Weights of a small GPT-style language model, trained from scratch on English Wikipedia: 9 layers, learned positions.
MLP neurons of a small language model. Each row is named by its layer, matrix (up: input weights) and neuron, and shows model dimensions 96-223. Each number is 128 + 24 x the weight over its row's rms, rounded and kept within 0 to 255. Numbers have three digits each.
After each neuron's rows, "fires on" lists the tokens most often at its 100 highest values on Wikipedia text that the model never trained on.

L2.up760:115074128151132078107112112142128103100110107133112151079161136104140127130113142137140129119130141142132119127141097100116144097150153129153142111084092117103133208154099130090152095165122100103121132155162130155156108079139121085145144089091128135116130147132137138166163118117171142151112132162106126081095135126089140114170135106117100117143153122135151122077096155129168134146135
fires on: " have", " has", "%", " some", " most", " Some"

L3.up962:129122104112133086155102119121144149108112126125072103130147081111134158119128125144174166135127123136101149134140143097168113112149139126132127135096154107111111134108041133129149134160142044126112131123136150119149106128114159113161115120147111201121129147108119132135108110159145132122097140079113156108172114132124137130122133110157131111144161122139095103157152079118125147138124
fires on: " Ad", "ad", " All", " made", " Am", "Ad"

L2.up276:121115142072105134103132133132112108136129113135117133098125081138171135111091100103098158078131091092110130135206148136136132118093145143100155179197161147128089085104154142146123123132122181149121112135147144149135128138114092138119141158102108082122098130161124106123142114153099089150156134137137166096121167119131135140146146131099074109152117150121135136117145164109068105105139
fires on: " Po", " po", " qu", " mo"

L2.up808:130126096112097145088108126124125104106105119121126142115139126127158118143131147151166127124140110152112114139149106132146165091112129126111113084115152116136102148151082123127124110137138063097130086173166136132154116095134152094087135137117098131145126123145090124113101110149093140081108119119112110088160150120143135143141149146111110119140142069116077175137145176109141122123148
fires on: " or", " rel", " And", " Or"

L3.up556:128149135156122138122166132127102149122158113135154095156096081143112139141137128111138107114132129131153113109112130125139143109117165139092094176164105110086157172117137133145089108107172164111115105154114140146148136114111110168154143186104189096141137144179117130119163104154133111116114139151119135101127128117111161114156136117109118117119157089124097199136121188129134166125137
fires on: " ap", " ste", " gra", " Ste", " Ap", " tri"

L2.up1023:125126127106109143148128148117116157160120125130139127152099096075103145153146124094142109104133120135139131095173071160136140122080131127093122108170155103126137139083193134137146134113086150155121090126153122137129111076106126136143130156147093093109093159122135126099151123101141140099153163084132144097113133061128135135167130139120113144121113110123157158091132147062096148166120
fires on: " to", " des", " comp", " impr", " de", " exp"

L3.up332:099091171119128085128108129112130142161142115116150079144071121148118071176115115127136100141135122121159121118133148123116162117144165134074099118137141069163123135136114147132143106099158112102135098123140131144108144105141135142102148156141122168154087101146107125092144134114056145181088118115164131147151097100123117127154117128157124107168162056116124190141125103108135133154138
fires on: " in", "^", "′", "_", " UTC", " con"

L3.up826:154107119165153134107169125165135163122114125161140152112161129114145090181120162143166135129139143146166121119141099119136130113143122121177134093116103145116186191160088135140147086129181126132112132128126138164121124105136110112148171106112138132123141185106122124153106125130085157111151134136104123117125152133119125139154121096178092106109156132136091100087160111080176176139085
fires on: " due", " returned", " return", " According", " switch", " subject"

L2.up722:135131094130128128092152117141115085141086112143100114157159095124184139145147109110127114124137144125141150129132124155120117108113129130103107138171104131102127149159094110094132124142154166137097136177158117138129152072091139134152137117093092111113106103139134119146113124153132140107125142090107130042130146131081149102138156093125092154158167131150130117102113146154141107125120
fires on: " comp", " Ret", " ret", " Reg", " reg", " opp"

L2.up332:113077158089129090115164103122140162114120112147103106152155124141170113142105146131138108123125108137116106118153126128084112117155157113104155096161137097128129133154100130151143106128135077107141077128083119117141146166120134130081131175129089154129115108125134129103112186142131125157116162099117137102184113095153179138120139138098142143123164091111088174128113142080136118111133
fires on: "\n", " el", " and", " al", " El", " un"

L2.up694:150070140157109121114142110137103099128125111127127136120118085114137141159120136112110134111124161121112110112160134168095151102107156147132148121159154086124128120138124178154146107140108167129098062146096121147155110138066131114123130205114086098151114161129146129148136147195127081130129132109142140089109158107119141169168136161107117123132099149131142147126108150145116142140133
fires on: " be", " he", " en", " fa", " te"

L2.up207:119104143137154110073129125102116140142126127192138088141146139103119100170124127168154159124134115141155131103155110155096135127156153118169098108108100133133183163165125127112185166076155070123109148121167120159149135094130132139109130123130148163175123153101071146123122144121128154088100180135079133152093132141135139121122124133118124112134193142090095153132129121149141147140122
fires on: " all", " All", "All", " Heart", " Middle"